python train.py --n_layer=9 --d_model=256 --n_head=4 --n_kv_head=2 --head_dim=64 --d_mlp=1024 --vocab_size=1024 --activation="swiglu" --norm="rmsnorm" --norm_place="pre" --norm_eps=1e-06 --positions="rope" --rope_base=10000.0 --rope_fraction=0.5 --qk_norm=false --attn_scale=0.125 --bias="qkv" --tie_embeddings=false --parallel_block=false --init="uniform" --init_std_qkv=0.0369 --init_std_o=0.0369 --init_std_up=0.0369 --init_std_down=0.0184 --optimizer="muon_variant" --lr=0.00686 --lr_mult_o=2.0 --beta1=0.9 --lr_head=0.012 --grad_clip=2.0 --warmup_steps=200 --schedule="wsd" --decay_fraction=0.551 --decay_shape="pow" --final_lr_fraction=0.0 --batch_tokens=65536 --seq_len=1024 --doc_mask=true --train_tokens=363700000 --steps=5550 --dataset="wikipedia_en"
MLP neurons of a small language model. Each row is named by its layer, matrix (gate and up: input weights; down: output weights) and neuron, and shows model dimensions 16-111. Each number is 500 + 40 x the weight over its row's rms, rounded and kept within 0 to 999. Numbers have three digits each. A neuron's up and down rows have the sign that makes its largest values positive.
Before each neuron's rows, "fires on" lists the tokens most often at its 100 highest values on Wikipedia text that the model never trained on.

fires on: " and", ",", " of", "s", "s,", "ed"
L4.gate79:482517509513470564481579547471607608520525519545432523482549547490423525528525527482529508479527468524501506489474480481471440428492392542461487440469505479468601520546501490514531544584517491596512515567501499535520473542494456499551492484494465454431493508500491617513492549466530500520
L4.up79:523566597502514453504489364553487413486558487496564550511501525490432520563558489552526417456549418433512505548479480532533533463501522494523521505504577460448494496518484514523499480472538550530580569516525502473465491479546535454473464536471487461472443459503544453447488474511458524421
L4.down79:509544524438526544608471513506525531500521445561523457482505500541479486544519527475583508450453568445454519538488544476523556482457450524485525540544546587487451472528526541498464435390552542456537461525535524506482464465570568445540509475593482484551438455531522502511529512494486436511

fires on: "od", "x", "ater", "ah", "on", "as"
L3.gate875:507500524493505548442481450522511523572439489507526499516516503610511465501520541456499492463464444486452476455454487523438518445478510531520535494453508521529523487472488513506466492514525509566532500510511432561424503492465496524497536569495491434508477453453523544557501539384538475531
L3.up875:499419501512475537547510545487427448523518525494397543439473483513550512549477581449512527514480496497443539483514502498434449395559535523536449458477476533495457484428542479499533519507544553429529495518509462504518530460525443481523497561488473514475534545528539547452416492554514509533
L3.down875:511434451521366525491499508511463449390541489541481491475494461442505521452477490542554519442494506595480483489547476533510488491490591531483514498452527483421486519476489507458592442512591481478467503516503546488617482517493517517522534466513510466475460412499582510422496486475464409532

fires on: "it", "oc", "ck", "as", "ater"
L4.gate618:548512448504510466448504484557452491471494472494583502470543557508503523489484541492539567580416500476511485454507413520513492432504504538504554520514448508513565477461433536561509457504520505450545483387521433503439473494443505565503557574502487484576546484448509465451542465483545472545
L4.up618:540471587474479481492552497482429461464461480597570540482587517492501510505529551466537517542443471430473537469522484454461451447530487496537501493537364548494566458553543568535484483454488455451525481476546461506476480484494534498484569534455534454526504463442497486470519470454474470583
L4.down618:470441594538454476517521457499476542528412507603528525507591500493503550500486504452520536573474484522548451494483530460456501474536451468462510488440456581455499527537491507495522442521497466503447501537534461512521505536519489508551503520530522503497458468487479425515435514432465517514

fires on: "\n", " |", "he", " (", "er"
L4.gate653:475553495463500505486536581504544448556484450526508518402594510500468471520473532506473481568462456438469506487475485490561544498511509536472499520455498535533495480527562500480529469544486502474521489499460463432464551511557472469511548458557432424504515516445458553568545482540501487505
L4.up653:494510534487497546526533438501573531557426521533497496498521467502553428506466560481400510503492477531490560497449497475407532459483508568450497482510524465515568486542466474376507504497494517467498556474472504500517498526542521489491516551558491477504523547571433577518525435501428447564
L4.down653:504541511533511531593467569557472482543467440527522460567503461397502526416568513482489514568491544488505563471501538560492509505473476466467519520543459444503581539550501520536498442391490460504432542503493483480520514525445493555552582473510497480503504471449509418546431515451462473470

fires on: " pre", " also", "re", " was", " team", " first"
L3.gate801:472450452469490501483474569554490568567546547524468483519532441518474473562531492523422457499470525479529539470469487504520515496527509534537520464539482480521574488531478466533469458454492470483551470466477484493579506462521448518492473530467465461433476513556548484485474505528558411502
L3.up801:491484480495503511447494543554463502517472502526441575502415465413508546516520518475534489477488479510508527553521485484476494514526508534523513436519484521528564554515476479442440507501499526473555551441469443600617593544535487522456546533530433470541507506462547485466560488504504504461
L3.down801:547553469560505556542474529412507502512514514535502456493482451519483468509600536523433520431465559496480583547507491533525531481460490454536517540469533475472462570466538497504434494432500528440496506517506493503566505514443503521485576493537514483477553494492463495430538485631484470501

fires on: "es", "s", "is", "ark", "ect", "e"
L3.gate432:486510502605512492475497503542463522561518498482426538542541535511495458487523475500477517411508466565487524465456486503517520531527476536468511517523570491505508404495534568472507501498439513446543591478554546387423565444431519393491496554536469518568471552532557492539480497508552503452
L3.up432:518475587446402485485476522520471484556405525511547521512570506513515491460488424487477457390516439514489501467499480486479557491511452518403503546452487442538512463504503541470558537562550531523490602484491528521449467498462516463509526576525517536475438536568483486482482524473513470479
L3.down432:485459408553484427532482586517476486427523518492444469472517434520505464534566555500421485525535559493430512561509464490548558476450534590537442458488442557468522564485548466501490490482389571505506506505498447542517542505568524533557479438502538481511526466501519566472520586448469540466

fires on: "er", "s", "m", "ce", "le"
L3.gate631:492478474448562493529486535522517450472426543540525508506509482521520513604477555444382544478473526538462493504482509494527537373469516521429487543485500508496497466496477513441534498529502489457463587540482555501556447548526523473492460529476540455533589575582478496445519496493496524559
L3.up631:541518537445575447521524556439494475492434454481544486495510524445493496460533519460417504505487542480476534493444485550560605489532482539449464472553413525436488504569536459456470527491522474477486520489430522473527469535496508518533488537497502440486505494524536456420473502508538534532
L3.down631:487412431509429484530535497507470494509521448563480572479600547470461523448502468527516478528470488487464484544473551438438474485483522533502526490558496516450584552463538520488493483465475523502529481493510560434433460495462526447517569473457492508573501551516514477544504529497583571478

fires on: "c", "ce", "it", " of", "qu"
L3.gate65:516592476511551483536575558497557487493537504494458569517552470491482512498470496487527477545531503536512434580467491464449479458461519514426453488448542492494448478499554534591538500558534529491570508496533483387497547466510533498483489433465533460512468489536486491538486517461505451477
L3.up65:481480437550457483580457542446522456540543511482509544501528466500487555508504480545514528552487372542480422492500471481478525466522504485461501477467612409408534558485548512475511491520499494527590521578442508557508480525505500561491508439497560533516559525475455464508503549449496532497
L3.down65:501440514470500430441523558546466500497564530495468445553540572539456475495499540494538493486524570476505476530495476499514541522520509460470530526546526447494494534499510446465546440522481508514555449516507493471510491472515473577530479501524489504531388482438530465517504487584487529496

fires on: "g", "ri", "ou", "en", "id", "iv"
L4.gate578:527480486536576435545470554437533459470511515481468484492455485536456470460571489541587525549522501571418515496560521518478449511469515470505568496590459541563498471444579487593496438500464537449511463480497543476487511460564522554513513541523554451489489453549442574524507513484485512477
L4.up578:487538537517535566451549483432478474537498513466463509402510539481425496510530465474529539500531533521482513502590524500498458420562507506461512522443527494507549468442495528498500427516455499547473428480480408512514482510443421505461473633504478519516573505478529455473551517498555526418
L4.down578:476457450495449519531451460483439483525502506583477485483544573457425495489467481490582436530570534519526523572445519533471506549498506457470507438466513511489476507518477461485550578519441466471498456544516583574470509456441478512604520445556478549497485489536537552417556498487494551408

fires on: "qu", "g", "at", "ac", "or", "ord"
L4.gate409:399488465486524495522504496571547529443498491399417501504403533494509514440514467561457534609481502523519555531484455464510504557500486532494436581563418519495565487451511463493506448436462447485476480581494486545403494440420511479505463476452478471502465498487539524506503550511507555486
L4.up409:529450436506498445454479508529465499509514467506508481432450556470524585465473561495467508523465428475455555549507528527479504541495505502535479486415421484439524472455505432485452503575483495504527483567503447488450536472554588466518469601525517455481511455487502512512501519508527478510
L4.down409:490532444533545552488502467458521470553507506546478527436460564568470477453520483490404539575507520502467513598508506464476506430550448545474441461492417576535541523512533484521582427454495476478483500512433513434515563480470530501513463514501577516531475494492472535445515508504481516478

fires on: "m", "c", "s", "ar", "ro"
L4.gate310:504543504469475512459485479468436480380469521491458501473504470550503525542490533483457502518499433463472448510581499565464534453533512594492482483470510524499444517504467440425488463517488536564574464515435526529503490533486550485521437426551525488481500523478531461460544569537505502467
L4.up310:456507523490481540471473471499480471459459451490475548474522455510505467526494541445464506502442450520528408580564472488493473536558493476455446511478454482486496536516594493443494449534498601534488445549518559517546403467530623520535475480507505569467471453478490473455544586511452465521
L4.down310:523470571521451520490466497486480563511491470610512562506445557468548575427527557523538479511427528484497519506498563423475550451513505413490470469465521444464510587522518558475527477518405502487524521589486501525520478477574549515502528447456541540464533539493485502555521483496469547458

fires on: "th", "ou", "i", "h", "w", "ing"
L4.gate195:477496479428516488491506483550493466503489509426506541480486465499462549535468487548469524504463483610525528545593464502520506544537447519480495448466490566466483430480507443477510462486496561513517480491440507420461489500539498481538528448575583518418557447483469511488467530486492483496
L4.up195:488496483466537534519491527499444438507537502522426464472561413578488478496492506458477485523560486522498442469502515566469549505499511528422423537508475496538500400507446517494456505536559443482462480519462497525481526508553407545453500496583417530478551375512563500451422525537517487522
L4.down195:523515485525541488506429475449486528494438515520530542479443442601488544501545491485551482499528494497471471510528483540552434530500579536606520544510499497473483534453507582491512438533498491538437531457512490543530507525465431401535474515459491489531491549519495469494489471518460536484

fires on: " of", ".", "ing", "l", "'s"
L4.gate25:499503527484520439540467478542546519534519499596494476565486507535500517509508537440508520510546548427510442495531519491557497514488484478456457411461428543428493537479422509563469575566492475470514555526491550465469498525493517437452449513509412450442458476542502474439522461513573523484
L4.up25:511487548404492444520498528542529540532483508568482478515450542505493494569553551555563562540537542450490438532523470500567448505462530576425520501489528523466512491452500557528433467410525545502487510575451566529509569556492456474433445573522509500466497496491541515479495486504519561549
L4.down25:499431514503513506498504504442480390525508431447490491537490478476526438476471510492486502500597557569509510574512477447453499531518428542508488508480541470585472541465496566522486522517472545526520474567500437541497448427548471468544485532530520489466441574498522477505449532504493459471

fires on: "h", " n", " |"
L4.gate38:549551489472431489563564533469496422496527461488556469523430459511515528518540533431496456469509500591498500501512508449451458484481476469447435476512490479493477446514494508467496434451527475440472542443468469432521500507393473464538487421530432460481516458493434453396509584438533487432
L4.up38:521422530497510586484513581587454508498527426584499499468432480542505462463474549450541457487484513576541469453501506527488473523517453466502463465533516520482523439517510542527485490528460454526482504489396502487441443427506463449449531458511518446476492518570455414519500516488566517484
L4.down38:538471532482488559516455508534474521509504446472465509505514478486528441472526544436427446516511464459433451481521466412501447478484517459527407587493463494511482492481513531496502520581495503476492461557432491478583487430510498547457421505559539471510483506552506438581452506518443495564

fires on: "er", "ber", "um", "ers", "se", "\""
L3.gate709:563484552499517500540540502491509574488451532573532510502489462411511493524560532551432486528518472546474469527441471412484496427499512507478483454536507443566491497501540509514503451482505545456536483573435574528496451556517401558558474457485480517495529469518487520500453453465557531487
L3.up709:409509457480585480521503555559470495565494435512471545470543502542503445534506522448578531510455530476452479530470504461459514476533464487471525548509505464500479566511445468491572444452501480473472543498503522502470503504496465544499533523521488498504498495508495528479562501511474430543
L3.down709:438560535540482491530521520523488537480480489457530572464429493526454523482511449497407448430588476457453564541535466474465563494469494534508490507469505431493541555480449465495540493456541570485540510478515537482539526479495524497497558547451481583490502514459472432498562483548538498471

fires on: " p", " comm", ";", "own", "==", "cl"
L3.gate581:568544445508507535477579486445501505502461531471490414523581474550451557534470438542492423527508463477548482498505452474461451435498524475524424523558489523504548492480424424451504446449553587442511541494594454535551505615472491530529487527448586451483423494496524542505533519468508498464
L3.up581:551540484534486540468548470508517538502526597494519452434641482496545525520548490529495443520509504475573478486504450426452559439540510439487464473467534506451531520556516465427518455513488574465491521518556480524506547584550507522546491507406574433433441527523509472542547487451518569475
L3.down581:484482519501517450557521480534462489514523508541540451433528461422543446544569571446473561536464470454533582543476556524460477505533445472500522543455540551459488476514561494477536492556568526551529450500488471462495537483465550546477464535487494481419437543475514503600528545505485437528

fires on: " |", " and", ".", "-", "ed"
L4.gate417:495536530423448408558531436512541522470475495503529553470447517422465525483527515488441464535559474504516456505524488525486521442496483417468544488565482504513588524469431466467567499546484425440525532495513546515521491532424450429499446499523467518441498559512490536494594506447465456448
L4.up417:474445485475470451516522423497490499487478506468475515574490503599501472502543498526523533481471488483607507498481489429539459475466527516519456582500463531483455496458509502503472509466458510489541543476491501463455479535465625495472496465545484477452479495516542454526438495484532513424
L4.down417:469543542543565503497548527450552454448548454532520480492484511465391473538496496457501498496568591478549491479536626552513538524499475494519505557501547449499498492460522497524461482528529483464483480500512520517520514485534558446479504501549524518520521514531479494461393519465484494473

fires on: "ed", "ing", " of", "s", "es", "ice"
L4.gate332:490477487428514492464528505496518495481501542476509552485519476486464458530523508529470502391504498528366479486506523485452517526585482560447543414533500522477496525535545479607514457505461514584516516534572544476490572505555490455548508547542520514597446437517460512487482518447424420491
L4.up332:551468545395420533509429520500531459490462564510524494472558567494449529446527500488503538505496487466486479481520532561517481566439456569441503514486554561521494376565493459449442501494483513509473554519475478461489458513477501545456563509516523560541419441496458412509505462548459507463
L4.down332:502502506441447522539574507525534487532495565487497511404519545491552478487440451486480417494569471541473491556484444423506497495526428546494508615506544457522575525539509566508492515521483493498553525476457511525463520458539551503513474566508391462460509457513598467521521479481534436530

fires on: " con", "ac"
L3.gate502:467436490479501450430453539506428433511427492543454471507461503517479458552498428504470385492437499559482459503494537528525506515554525484516486518513492530534547454408528499497505558441457532478563512536522486555526516524514495520460577423574500537506499472395483441524490517489483498457
L3.up502:477419523477494439464514464497463441521417545511529548446450486462541468593499493494471477456466462570536474473534562482484575445463495453486443435518509442478552497574481494456543484548534444548492484504533532430477407554448451468474502451468516485547517499444456453530471471516493474451
L3.down502:418438417479433437452537480529446487445502500519543490452475550498545482473507454519497474522491593439461466541495546587491501512530480506476504546542526532437403469452514466532494473482435502512411514553470535532438459532521555485500595513497512497515503490452543487520553499555475527567

fires on: "qu", "ib", "it", "at", "he", "-"
L4.gate620:515464519495523485519564527526514558486479457459462508484546534570403502479481518498493536621635557515554488560509538446458497500420494528526482513510479436460482525534475474502461504526555509478499501505471423489523519565460550466486431545404512430567507485446533516524534452456496566501
L4.up620:454455476487491452507488483455493547525494524491488495579470552513585556501425563542482552581456443522518518478489438502513487476499452505538435536449509494460456520457515530508529549517480630513571535542493485501439512465521579515526584467509439445508496522450549550470491521481482445458
L4.down620:533500495476556569571444540540449526395517475563562542442470496443464528536545482484498452514483487493529471436494512545481493515543484504528542516495541560431407468518539506480560463473514559553499538588515494468446516470488460442537519513468549402445496469447516399499423508577474577459

fires on: "ct", "iz", "ound", "ill"
L3.gate334:531509408562560502447517497433530557550466508479477518488499533527503500575541503476432567531524418492522493502572496518479557523539497497489515493375518437460533512455530446530524547502471551566494521566524489527510521493511504530473519467488521502474440446535465543476503461483579556532
L3.up334:547486498545546403462522498484534505470558526522506477527532489482521516515510407510534510555496472550489502521523458560539504532487485495467616551499555441544461490534507530493481499474521588516456551523517524504477524501533522440545514519465491512466497487466522471542431474513527559441
L3.down334:410548521479478591493502567512389502494442468505501507478479542498530513547497509471471477511478467506465494479563485576451478516525506508530456580462445531534531484557524520475553455503553512534461496527522572498556437413481501441476392537493479530405523465510534470528498535477466492468

fires on: " as", "eral", "e", "ame", "es", "ce"
L3.gate873:528477498599483543534492510504557503481452465525435449433553426444455539460537455499487569473516546500516522479519481506537468513473522541539515514528522537496535510540455528499527452490515491477440471498530483569444550504457524490450526530484461533525498485580496538525561502521520538512
L3.up873:470469528549527517473472460528482429509434535471497455473476475529489487431482512507539517480464482434523434497519542492488508529410511444462413542476516530513492445499411491533479503553547483467520559520527457505420543540386506444491535497557578490573491495527471528507554490493516481503
L3.down873:498413434453454463503439476455472460489543500567495535483499452494521464547512581448395463463466495547514503534566523461518538518444495517569539508485520531525488506615482511524491434490531503543506501490561539496527439570481505533519554492456465445473548518479592491508573441504536534510

fires on: "ist", " of", "ave", "ing", "ade", "ish"
L4.gate757:553492483490481507443511502479542486557554550553512496487545460462520475535482521508539559471495450485480434537518451547568500438523495547485514440429483466464529471556490478553461511576496544511516516510515486535447555510426540421503503596512483499510528481557520465531546541483503418473
L4.up757:511496462445467471506498498499487524465448486483465506527532449558448449500498544602534500542501473483441447475562448506493477491511509521431451530443460533517499382477509474510516529524489516454544472459518555515490490594495487548444408540482447524471482443521527507524481498543506474466
L4.down757:565518491464501499522499394522538501470519541445501398514427494522458440567543517438542496539465482568508492550482546460478485523567544523483547555470542519485524420505487505491518499490481528516402549451547454481574521552475455513467468436585498482431505472484527483492452474465469557518

fires on: "and", "ember", "er", "ers", " Ph"
L4.gate303:428474560535528492481570508465538467470494506571521479484481467449466486402491521496540471508530450526473490488537545455536492472451440501523498479514544459562551538486509481507608445463501502563461431487489571467421490530432513488489450513467441484534522524507469512515555457485528480480
L4.up303:450551468507514522543553523484527554538522478537541544497458468480573470555428472517531454533475524436466454499412559511589471475476450472536545474511439427464536508541502525508536507516432537505481421420575499508526496546456512541466497516457525501496436485491494539508512425469471391471
L4.down303:479486508482501551529536484487540497557571527448519497471510512449484463480513556479475494507464448494501512508460537535535559513478507388516513438501437380521475505503427491512516480510543529545537565543433535513503549529407549534499579569550554553553515553538499557554513476517561546474

fires on: " his", "\n", "r", "ran"
L4.gate358:546544446500488532481439514487467485411503559478493434520440473482467514468551548501556439517476504461473404538528484544487532472513500388481459435547531514470531479523540528510489479444562443536468455548504546488475486542491513464475511456499474427559586474543500484508456502534433530486
L4.up358:464483539515512488517444522503480470534550493495527451443461513509482457503478488456510507497479517563501481536513522522451559513449559541444517477475588430511522448552486554587483481518591556478512537468472406452540536482479482532519522521531446494495551522473458517519527482484559538520
L4.down358:509423509573531458473539521539521462495502493496449488491503426552519547457449499454486485512492553481563417469479537483526439535498534513403396473491516479477518484478507502486553406499537494500503518489498485500519507480495454502524531385483526493451540506537525603528531552452536481550

fires on: "ed", "id", "d"
L4.gate288:486472508503510533444528457479514445493508485512508454466478483487479521463481542548518531461608465570537481455509572493475509492430548418474509537546569536549566503474525505542508443572483519561551517475438485517546492471508450530465498578531507555487507535436542500508495432571547508507
L4.up288:468430509517448541512521518491492565449569490504451477497495458536418445508487468485508501455559490506486484508504483502478401488519609459473454467504455499552494465556532532465493507458397488537521478445551456551446513436486490468429456555489491472520469485446570495504513515512469604431
L4.down288:551485537475518469502508608499468520403481504528515493506570602497537593526497490596476499469510478526559499459549529516520370473486523434473535493495505483473520479474433520404526483518489528475471565491443481473585487513526454532491424512489497459442515540429503540495536500415525481572

fires on: " |", " of", " /", "\n", " (", "al"
L4.gate520:491517554492485583555490462577494572495491518541496469476530491511475439510490469551454512549450491456511491636499396438454452477514458518527498557449449439519503479518566536499531537536482522503564454492500477467558488525559532487556492506481469430495511492485538520511510577513529569488
L4.up520:512548498560497521488513503541537475543529493543447557536445474473579500514489471465519499462549550480477474530469444497536416502477443491404492418495432513534561476476565566488508564474453527543548476535451578514498492525521506516486526479472493483484416538576546552513534471521481509486
L4.down520:530429528605502551471506523526420524452477473503495428463473505497545497574541557468508524458504508516505564530442542461486451492457585438455435483503493455481447498532528485534475443382524490474454506496440497501420576490496440534495556510481530509495484505479495475512448491478535459485

fires on: "og", "ag", "i", "az", "\n", " sp"
L4.gate944:431505496531492478443487524466501421480488592501516516459537546499541580467499515445509498461512467501529498391509499473495503500477479541538507477500393509526495530504521529462507491551443489500511525530485544469465537469500492504490455507466490469544491530455511493523527509533538413562
L4.up944:582479533509435521496505512536457544486445468525515522537532526498533515465499430498468522488519510561435491470478523516461491496453516492507486452492491496499547532503575494479491588590460536475450495494517468442491510530516491454501572540528470477552466506516470483461468466487604527464
L4.down944:494522487527485492463529506493422539366471519505469446516531507452450546466500476476435500436563483497450429478461579514492530570469560512464500546425438507443531547567415482464597459462577487420499539428504534511516494415497559551474463545507531427511496459394536509504443454536498528546

fires on: "out", " ret", " spec", " st", "a", " qu"
L4.gate800:483550535504519472467570464513504469522516550451452510464546518511575476529498517568549516473551506498473511534498493572522441451420463483544496495554536532562478531476501400529489463508516546499540445492450483466515431518524519559503528475544505528535488466528528476492457493517501463505
L4.up800:429486505523527531538547447478517521495528542510476469486498469501474512419454551567542506513544476484555555438523485459499479495522476508553518475498536442502490496506520470403468562483475512563561476540451584470460592476482514533502598569543533530435574527546555566490427480436459558499
L4.down800:485511553506521493496539503457541425510531501515497551534324439533563490467511544548463544511529466559542483534490468493479509494525480473471480551460492502527488547528546482548528483520548424512451437502467528416438571520491480529491514532547495510531434508530490489515486499478494505439

fires on: " and", ";", " or"
L3.gate202:571529511517512518480496465487476438520491496417492429531578544442446438538496410491463472478477552500478563510553530486498524500512504466554465438578491537471593511466443496490491551478497440525542527478490555481531482560444529470479442457485523426487481538481462522489528475420528521461
L3.up202:487539511537496479526466431512510395509494465518470429401475486521532536513524473542466475510408552503538499509491543539531483483483445514508520479545468512465536470463491460515475556468590464502510507516496503496480516521511535466457551494527492439515472455477542447500530486485501373541
L3.down202:501512601476535412527585469522505488513563543542450519494486485472527460508499492539487538507538508471481537543480539477452475475553495454525523553558521498454469454458473474503521454529509495474513521453529506507483552515510486474459496569409513496489518486460453533460505519473467477543

fires on: "in", "b", "s", "ed", "k", "st"
L4.gate125:482503490504549433498463471444535534495506456503563509512466492500445551480505455576486540503576546589510475444514531526482542529529514424464507489539504542565510540576477514486573512536472542557471477481470501540546506483526459541449466443473551499551507419513473480464560551522573574473
L4.up125:475467500520503561517561539462508417411518482538493460458519455445380452545465502502487503520467495477507497440477497475525494454515505521439421467522460496527491490448578491481497410479526511507396547489544502502495501533473521502475432523536417538559413464500535528557547494484525453490
L4.down125:504558547488542528439484504567543510552518512497507460460461574523533484469516508454466449538533449500483556519466532502489461522489453562471521541460400532495544463434500492538584443507449490491490450541481402442504574596494489518492535528465547431459636540439465466468470592491483517515

fires on: "om", "s", "t", "m", "es", "g"
L4.gate419:497479472494518498487510597553475506446468503506493436450497528526502530460427561484510540470442521500483559507440540522456487425530484488554482451548525522513511547521481467527530504516516492525458484487456544600452553520498463488553446559516516490477450544513466476410452499550453522470
L4.up419:429474537533558526513476553493519478488470560434556494453494403507530589482510506548471516495470556430457522462445486532540481459555471496462532442504459455566484515541457436497545479541579489496471459512412516546417436520381480481534458502528488463517526513519530448469484464464496547474
L4.down419:469521530528484466425451453516538546517452493555499477448519501534557492552499462425486505404427511470472507552428530477514573550517530458497468525490468510494457517459474520507466509525517538481520493465486550472443454494551483531502513544482532513465489490567527465518581478524548518513

fires on: "ent", "et", "ut", "ep"
L4.gate36:554509487490484473474467540488507442534437518489515519471423532443537551536441514470504466481578473569472506497547537457473486479469521506465446505438484507553483480530525484510423471540537532539592392495473517439462443478409490542527503446518488486493439523504569466556501423522461460523
L4.up36:461491516482509483485546516502535537496499550521505427502485507460484530486528493523435475469464499443568523496528507507450564483449531551427529489542454527411492494535490523533447533489533478492479517485542510549496497467508522553556476433474514559517508450456472539514576499493543553569
L4.down36:530543453527544471504529446454529560459610530483492454584459476481475497534443457485479548548528470472539471540496515448532518512543451536426461531425530463527470495527457581509525475535546500496461436451538504429446528530566511471411540566460471541519446505515527522480554444528531508470

fires on: " to", " and", " &"
L3.gate416:514545494529466477434553468451470487556480488506517474469469610482452474525519431471420531547510472473487470503514546518449445479376469510491491477471469518511509517480497555501532493491496515479491506466489638492481494504492483536506536443614534525566513504451475535425491544493448490476
L3.up416:466471463515474495509443407552458471483497508493499503476485466514420494518446478550510553507457495507526471599539547440530540468470444462505527522476492530483570455535504548568416493522511523576399470415426526523493553498432578458441516434457517458504461517528584476460526572538515430532
L3.down416:509555456490442412478475482462536418485503501452485512501465526472499559541492514522516495506487534527504494489483553529490531567476470498536555491550465481494442428495491455437610539471558585408559477565521527532592517580512480524526520526470486492503488540461518580517469507480495543489

fires on: "pe", "te", "p", "e", "ire", "ics"
L3.gate257:551456427489421486502433523556472494545505451505534455536504494544465540524520463500508474505557516484480484469552516564477512494511516481553435521527481530545446449573477444526506472461499491498506467542531489489438414486536486555505491534565523448538458532592534444541456463487548492519
L3.up257:461436461532513532556527487518430512464449427505494519418546541477433508465528461444442509487526576431455521522458451528495543455416481501479489432500522512461504540465459459493482530554512551446470502472509478511398484430526545517498437538505503468493517507590475540487565565449462417484
L3.down257:477579514404519473458520456505539521490506607481438501580406462515608446503559465496445503490460446513583517513465479441542475491524552566471474511529543478448484546484525478468547520512455520451489455471488482496564471547464471444516477454491522532440532561470538538537469521500437588462

fires on: "t", "ers", "am", "ist", "ast", "s"
L3.gate924:473545485499490470509512453510498489485573418531433565593468510454534559521449517545511521440490572526496524539505465436508499502502583491514515509497504527580566475525459490554535552536571537464486484507619456471474516446550536540549543528499443495507520485464544468464580468489491460460
L3.up924:495440527488459561472507521443527552450470528518472485484527490563551451538503413469493556451517553475478503570461514478477490510491446501488418506570537599441512460471514464531565439511527411499467513469536530525496450567453469516519498482492471485478516477518461486531493549538574486538
L3.down924:501458539506569548560559469438497580476508545470454521482559541482475480548536495486551506510491521498457502471521485494567475432465517427437548469505550484484474472514517523448459493517497491483530506517528447474518527545554443489451402475473507550460450503570463448489522505558551418440

fires on: " |", " play", " the", "ee", "se", "er"
L4.gate147:477559486502444518516557480546490512493463418531598506496548537505536462496490424515461536536427470563497539451496516521590504469536540566465526576493512505426522490533490531572457494498430540429488489460431496508495457522449510561454491553575479477491509508448424527512547581431492509463
L4.up147:533456556484519482545575508572533489476467511564570503527459524468580532530517515470500529492496513494518521512485474523502479446486536531573536566486420488439474451493516469499574497513525461470407506455517454501457474550404487467467504513560466549554503575475569521438563532488481488537
L4.down147:519499508490474508490496468476442480505513537524497435537466492473537508447498455479464589519470594519516494465519475483485493564555471459510483488492518521582469524550520516541469403501559512514559562511521512483440532521514496499495481494419527521617497478428459470500474541478451486545

fires on: "ic", " per", " con", " ab"
L4.gate37:496544499479467491464438541537521436491550519534499547550487446526469506592486516486552491541496452494513505499543516482460557494527449514614540516471504496641541477546447510508456474533516548482509491522527569595544564456450513531493530489552462465460523506465494465455375560506545506455
L4.up37:447428531478461395459529466523467444469554541544492480486532456442513541525520546536438534487519507543463532587465464469460593544438515524465485476461497469464502450544521463477444523512488539547465503455483550470474464566465456496505523431545540500438462518462492429492529413475500445482
L4.down37:542518524482485482505507450500500567459517496520506508487468559458436495567461401528513478582549561432532544500487506458485471467542497506435466447448560511470518494424527513515469514400471474489532455524499478507445530440500493549549508466474492493479513547490400544559486589402555517593

fires on: "ar", "ac", " Car", " ac", "og"
L4.gate889:464458526430540438454548540455530449530451540535540548502512513433477541499468483550465519506470556491535503507472430468483494522464550577526502521486420482531550551461471580560486528513561504558461556495525481544485522478544551496523484465551456536445533509458542477482525505473487553488
L4.up889:511403519548462510497477550523572492504465534496478493475511474459444535506520498494562500486540572586456386501498403575532468476483497456591467538513457557506488535583490499530505512525512483583492441462520515493462478449442540517478499523521508491497454510463562458481472499512490527559
L4.down889:539434497511468485479526495522513511427515493418508532504535514435457444494473548492543515533499434512478517511446441466486425406526476528554452423514541487486490504491514471523534482561491427517461518566496472511520520460492539502499531493575551554512481516531495480543485549459476479438

fires on: "re", "et", "m", "t", "b", "c"
L4.gate832:453521466425457574517591555510475462477507487491496506496525503541533542468495490556436527496460500489478466511460495481526540482507566567501531522532530511504434515514439481529497545501437458560550515499456494565574535515496585535530460548591468448480454461459497528490525531522505510495
L4.up832:438584461480491529535532559508477531524495480478465541430540428473517522487502416514460456466493524489471509475475431539523549461495526582500525443451533459537433591511491509476508519515480543499510513524527502476531505507461586539521484528510547467480520486367531532535513494506497478448
L4.down832:531474527529563546514466530488514515520493542429499466503512560551518500475496493506514515529541465428452450487465537509454451529633502487482405508447576476487537577516552471466504525487396585527483444575541516519507495492468461512478569516504489513478444502510495531488538476427520474480